Part of a small language model's weights: 17 layers, 9730 steps.
MLP neurons of a small language model. Each row is named by its layer, matrix (up: input weights; down: output weights) and neuron, and shows model dimensions 144-239. Each number is 128 + 24 x the weight over its row's rms, rounded and kept within 0 to 255. Numbers have three digits each.
After each neuron's rows, "fires in" lists the words (lower case) most often at its 100 highest values on Wikipedia text that the model never trained on.

L6.up1091:141125136142108118140089133128134126121093139094135096138107136115182110169129129124075143116102136114151105165129119131113111142147133123135188125154178124125162135088115134113164095145134130138137143083114105110121121116139101125163124101126107117116104075145151156106139136138136165128
L6.down1091:134127129132081116149114150104141157093175091075115099110150104126135087121132169115113114121113089154146131098118146129169127112120112100119100156133151138150118070120133114123165108108118107144162154176143115135141115108132148142136113126105138122156121132185142131105134109120149150150
fires in: "of", "best", "independent"

L8.up433:105136113137131143112103111122159174161163122138181147108121123157147129136162150129135143141057121121160146141110182136118115121134136135067140083132090165079074099110146162108127143164105143168161082149085173154101133151146177132130124127158153101109125140140138075118124149131128141122
L8.down433:085117121163128128133075115152110107099144167132143104113141168127100123111152139129106141148095099149114127122119092150113168132121123154111172110086140136137129107134131111141112122131128132149108085127157103118140139133124116104081115134112174085114116131147170105173119116127114138116
fires in: "that", "this", "it", "never", "same", "something"

L12.up1015:120138113098130111163112114136133155134135163089137142145092146129156183119105105111141138096181126121125158128119150081179160102130155133098103105150117117149116137159158177115132147139171093124123090130146118108108157125149158115101134127117167116128144129129130156120133120112140125132
L12.down1015:094118107151170112140091148145142157119125143092114122138119152128129161111121128108160132140142129117098098140111140097117137129143106152091136136146149117190138144165141126147145075139133135097109124165126108125158139146088098154140108076140187086144142118106137175119155147091137108135
fires in: "which", "that", "and", "what", "where"

L8.up277:142110171138127136149101129136110108160126151112175126139133120184084089190130124122122122130131114128116118116166135151149211110102137138146117156125153147145083141138098119109119131155109097107166131116134140136097106151109115151110150096155139115140161172118153103129106122138143144124
L8.down277:136081111177091193144132150105122095103128144138110069137147147131117139133115118135143128131134160112132144117139132110136163155096111144135121093169098127128104124131126135102110141125120118146102115113134103146137112139123115156147119123124112128160139129161151123122132123096135158127
fires in: "had", "on", "have", "has", "began"

L9.up1059:136139149155144127125133106163115103143188099128128121144139198115118127092149143112169139126126166174118129134118134119111103109189087139094108133147152145142124100147150134123103074121143124096100148119112126109151148150112159163136144136115118084137131126147161108147130125134121103088
L9.down1059:130133128153139083128129128178143113135136108121114180141146084140131153148140125124158084127145168175094102113126157165091112125195096138121102129136133130185148136118127101135131176144126147104149113066158193092092144117130116122140161155126157111142160105137123126149122133146121119117
fires in: "at", "attended", "left", "to", "of", "spent"

L2.up524:135113123140146117119136162125116131103157152122163146153122139139150147110098165129156158126117167100107138121167177118121143119186116093161143131117135080101120123159102143138144130124115160108139109092142114181120172094106102108176136126128128150141129138111139112118151111155107110124
L2.down524:121094155092110115115164139095165115151181149120136126128123102168092098126118088133097113091133120108118133143136138082158123113150170147122144138101079134151128134124143158141139102160131127155125126093133136106107126149118147051080123116167130117110111132073086160082162147121162120150
fires in: "while", "games", "republican", "born", "designs", "votes"

L2.up1110:141154119133143140147152183118105190130136129135140134102139163147102159102106129174175131106145174149154119089147143102127127120131133089146104119096144157092171139152128175128169122065084150118137167168121106108120117116108121154152116141137131114100128106144055100110098177161148147138
L2.down1110:141161131170113153127102175151106181152147185158138125081115151144107146143149155166144101089140096087130146113129134122142093139126172143101094131111117182097106142121121156187141154109134160148143121122160113118155092097142156132138141117098150103135141116121098116141093108111117085098
fires in: "days", "day", "known", "year", "date", "1978"

L5.up665:112110143167149116116130137088149112113129182125152148125066114130160146134151075170145128112155104166160159111152101154156126160140144141136145142142143158147160114072088143097153123113128121166112092137118098124106101120137108119103122111189119134128117078181153102098155120126131144113
L5.down665:118135156130126136116126144105148153131130142131131161122155136132108077129126115126128113140109098165089149152135128120106097100139131118117077139143147135183102140132138154149095109136121124106126099135140101118144186108133131223122216134119138126194087114190130135115101160140124104175
fires in: "southern", "northern", "western", "austria", "twelve", "eastern"

L5.up71:176140143151131143152141079126143108134131181147161116128150131122127156107156144120097090123125085133173139139147115111166107154148125125112131141144159090119153143143153150141119128112117129090131157181134155151112149154145135170093127175110125172109141113157086101123162136134122129120
L5.down71:096118103095154133166141181118139105131111144163174154077153097119105137111097098195169130117116078098135104100142112121122106092137124084111105096097130148120100131115125099159138122146108139161146141149119127114122123142127173153136131151069149137125141119181177143091126127163103120135
fires in: "southern", "western", "series", "northern", "tier", "steals"

L2.up216:158135144131105153159115147101125133133162147165107100105168128122175148136169117102115072121172135098113143140143122157162093111112157111134113152141091083137111167120127117164107145097128130141088103113099125085153102139135088167117148169166145130120127113097120125158173148168129123150
L2.down216:111139150158128111151119081090152150146111160125124102135200124144134143186181119171138144133134165079176098111115124122142144110129156116089152131127147141131144097125143128145141151117134126171160164136110141090131104120134120095139141133124133125147165116113169138132136090098105149171
fires in: "season", "year", "number", "days", "dedicated"

L2.up879:147137130136097088185153134156158095120131156104101144132092172147128105154146131152121136114119097106170114073134160137144111129085137158127108129125118139136181144115117107144105127149142155150152149136105127107115108127146135127118110096131160128127111108104108160169194153113146134136
L2.down879:109120128122084127122171124130115140095152124194120162132090156150149136119137076119168117114144146120136170143146095088166145145149132143134112125118142149161158122139148147136102128126117199165077111111164080167109129146135134135132167107147164117182134144123156117144131124146099154141
fires in: "music", "city", "film", "musical", "band", "microbesonline"

L8.up1065:120160142123105125145131133112156139131112164199145130143133103148144151093134136111106158116125123127105193115113124084173128127103146103115099106119148159128136162167144163134091129152148122109172120086139099147091128064122109148120094145163184107079109157131073146089088098105131099102
L8.down1065:120101111123114144116132152145116125129164074149135120166195107118134094125090098124173135130154106148128150115102099135123145080143128094145126154139157113105096147107145133112130146101124111125137127098133126141195089168128168154108079128097091093133137116123179147154146162082135144120
fires in: "time", "to", "it", "however", "soon", "year"

L9.up831:136101168118141131137098108112100114188078138098111104148134172082143139159171157148102111148150110114145113127150126168148083082129132149121141130131127055144114147137110097093139135141108111101138088093088098142110182110135140122118153096086120086155118111121172111166158115114125127158
L9.down831:119139103136099126154120131195163106111119150166180135115157131138137151107093154123131165099121154180162104139139159096142124126122104110145139133112093147131110115154153126125153134179153121120117130122105124113119113152121120137098124123127169101162158138130127107131139102135146127084
fires in: "was", "chief", "at", "player", "to"

L5.up1020:116144134136091116136085169173138169119153149105131112091089143101101105117127117104124103135126114163135152123120141099109095153162194160157126144166111145107135181170127096148098136131104127142115141114166117140108123140113120111130182146144138177117136101127149130137125125142114110122
L5.down1020:122108091134143137124078123101127152109112152110140148148138148159135081167107122098123137157118139203089151073140091143151091094149130179167107090134129113120124120182103138150124109152119090152117167117180138147111158147175151145116175152145132139113124088133152138095145140107153113116
fires in: "later", "born", "literature", "early", "short", "julian"

L8.up422:088121124146164136139105155151135138139153148127116128113145139076087139107160133145121142113124095102092121158117156104121138120097124132140138144116190127175160080150098127171153137144145136138097160151134132142109141164190149130145099129130160128107101125135099091133155125129158132143
L8.down422:166130161150148113135149139145104157147132111104117119056123135130137161132138097154113143137137118088127103169118120140134124089120140125179129155138130124163089132089154120113125151087094172145107162106126119125165188146114139135076117121130108135110104156097140112121118118153136146083
fires in: "and", "british", "american", "german", "japanese"

L6.up793:124135170139104124095122132151163151134115110108113154108116166159100141150103113130143102153132126200125150102075124119145135139118079156122092098166115134135184131180143130122112131121115079074109146134144141164144153129122107113129116177132178111063088144107154139131124111153145136167
L6.down793:138148149140155163072087102124133141106108124080153142103101094144126109147128144129098113160144072150182110134111139104137130150134073094127109128119105104137097168141123151136178128178122093119115099117099125122110129135133141158111153124145085120132086144143116141133076089152109172122
fires in: "on", "2019", "2015", "2026", "short"

L5.up1123:122137128137188127108075174172131124144137163113142168112137132144140116120127082112149113091134119133155124129130126096093129090115120120123127143138112097114113122126131114111138089163126106124127127141134128135151133151122140128107106116141129129140138145147113126143133071111136126085
L5.down1123:104094091141088083119149112140087127140135137082093160149147138166155110094148137142125128124122123137120123136125104130107152144124142095131110133138106132109172105130122097133160131106118145145116131116104128132129119138113104099113157109095135120155113135083110132128111098159141134161
fires in: "to", "and", "treatment", "rank", "ntoso"

L12.up433:155148156123103127070130096103143157133149114117114108161120141152117092184130138142131157146168117138115146105116131159129131113094078102062123141164142088152138135150127132118098098171142148159153142146112133128151124172128146116176155104099141133100121117126145139145112121095099114061
L12.down433:102126165167134131151137152107116103157134124101073113133149105151108140129124140123150140117131129102154145158082160110143122163129139104134151116171132110107132117167149144138156063171133126091137104147126130132117097136080145120098177102113137108111156159134157131146111116113116129145
fires in: "to", "would", "can", "might", "on", "should"

L12.up645:151143139167132148137112109084131085108144140117156151142129157128147138138153175166055140127129160172121158146161130130133170144133095151141099093093134099155133129133129110164128113142124104141120123151120110129124155123124097104099154130110140128158120126126145125163089142168137085118
L12.down645:141171089102165113122125134092122147142152133102098171094055132061128106123122104103153144105136108117194131144129188121092132156123121110108122129084081164121132110132125146134114118118110128130128085113117148124106147160111106101143143115092149114134142097103130121123118140125172120088
fires in: "of", "at", "the", "near", "on"

L12.up870:125118164145128102146142159140143150139077151101129144146111156142141104156071139096115125115117138112118173157153111123124169095124149106173138135092126103167166121161119146144139104138132137131128124115094165202152120104143111126137095149122139096112111129149074109109068145117109096128
L12.down870:108126122104108148154074130130080164141105134112098089138153106136122116141149085136122146114100155116143140101098148121154099137099093148121142167064169157165103134073140097128120135062152159121171114086173119133154106104114145093156137135131108156073143140128151151124140097156130112136
fires in: "to", "after", "following", "of", "despite"

L12.up819:117131148162089119108128097124134110097140144132118150157142126143109107186133124152107119121126131138135156100146172117206108161174134109102139120083120144150112106117083111141136145094154103113167159089154136138161116092101127163086152105135130098127149162114152150120119156143124155128
L12.down819:176137133130105093123159104150113114131139099119146126109152128115116134148132081122127086121090153143161125165122146121136144156155100143109119183147129118122077116151142111075146115140149112091093091063126101155129145148142122135138114134158121121079093117130121138122146076101128120121
fires in: "to", "on"

L5.up655:155152146148168120158127145134163145113117095077173095120093129153117147116126153094133173137151146161156100096104126146089115123165118125149153114147130149143168119166147116108116095109130103138169127111159129143134129107114136096136125106132126116164113124143134148132111135092136083105
L5.down655:136149108135149157176149134151117117135100146121147132132152149166163118123115120145119135125133129109105122126060122121157163102079144098147150102151123108142126117095133105095153109131145149139160125141081119138132101134093132150132097116160125125105134091155155103116126145128108136148
fires in: "to", "could", "may", "should", "might", "would"

L12.up333:114164115096137107132113130109158143130144108144166114120127115131106147135144125122161095132137083157130177098117114136151132102163096115113100079104116158093128118160117116164128140111112128104141133125138161136135148117107121157155126169107147113152072094131133121154109146116159136084
L12.down333:146112134100125105108117153152157121159177152116080157168058134114136154159150123118091161098134165108117158080105126107121159150123127137109154116160123141129169110131070148112157123118145152163120078125131107107077132150146110093099128139155164166147139165109108140113125150126125133141
fires in: "in", "the", "time"

L8.up805:142116106148132115110113105143164161154123151119138133149107145147141114107144132148128122131112123162141196148158147133150121098123085079115136105134117131076092115105132108109136082140081122156135142133161123142164096145165133143116097125102123134157120162132177144160142142099103176103
L8.down805:099088156123124085164152163094130145124122138124145112158115173127148120150133146124139123149079120139195118152131154133124136122144100139142152127164107134176140114120112148132126137136122110128119109077122151119133129094110133118115104126156152091081210149121151117135114159145131173136
fires in: "same", "not", "this", "that", "other", "one"

L2.up205:121141109083109138119130138135142135140136147143095154130110121131090115153117125155129126141179108135161091116173140168071158137139138112111138141094149122142124134102135136090114087167175116122110128097107142140071106137135119143125114107141147119152114153098116127144156113119090066148
L2.down205:105098072149119143128125143124161118135134124152138142146096129131087142164142108157161126121144139078167070121125133113138125104122139118124072101099174098089140156165165163067128193093102125146122124152122102113121165113119115111102141150141103126125107079162130133139145160137163093125
fires in: "school", "education", "high", "christian", "national", "schools"

L5.up146:152176112092143120126096138129142146118138144126130142127140112127100131157098117144162180142111094162092173122153112090143154128149132133129103159162108109094140097154148112126089117174156140115125087133138160125124203135135131107098156110155169083097137138162157132114107170115097147138
L5.down146:123146122114124187141137139147139128084144116134097066116199126117105138141145130106174111133197129121123150093089163115058096113107134127111154103097129099104111145189117116122124134156137140141156101114122101141165103137154118158136155122136147141112101094117114149149170135101112133158
fires in: "where", "which", "however", "have", "whom"

L8.up1062:092104116140117140134122109131148146115101111170134152133130169125097129080119135107133126116115147121125183084160126117094163144126143095076144130144154106151110116126121114128137149117160117115130115178124159124134118198153146129152108149061159140156125136112127134145119109139099144115
L8.down1062:138140145153159168083085099075094152097100116135172121115116078171142111121112095117131129141111065155151107166102161136119094109104122102145125129129118149142125105115136149162066126099124121183121157117100124146142125088125125130103113119131135144118128103119119068126101103121111185118
fires in: "was", "his", "served", "worked"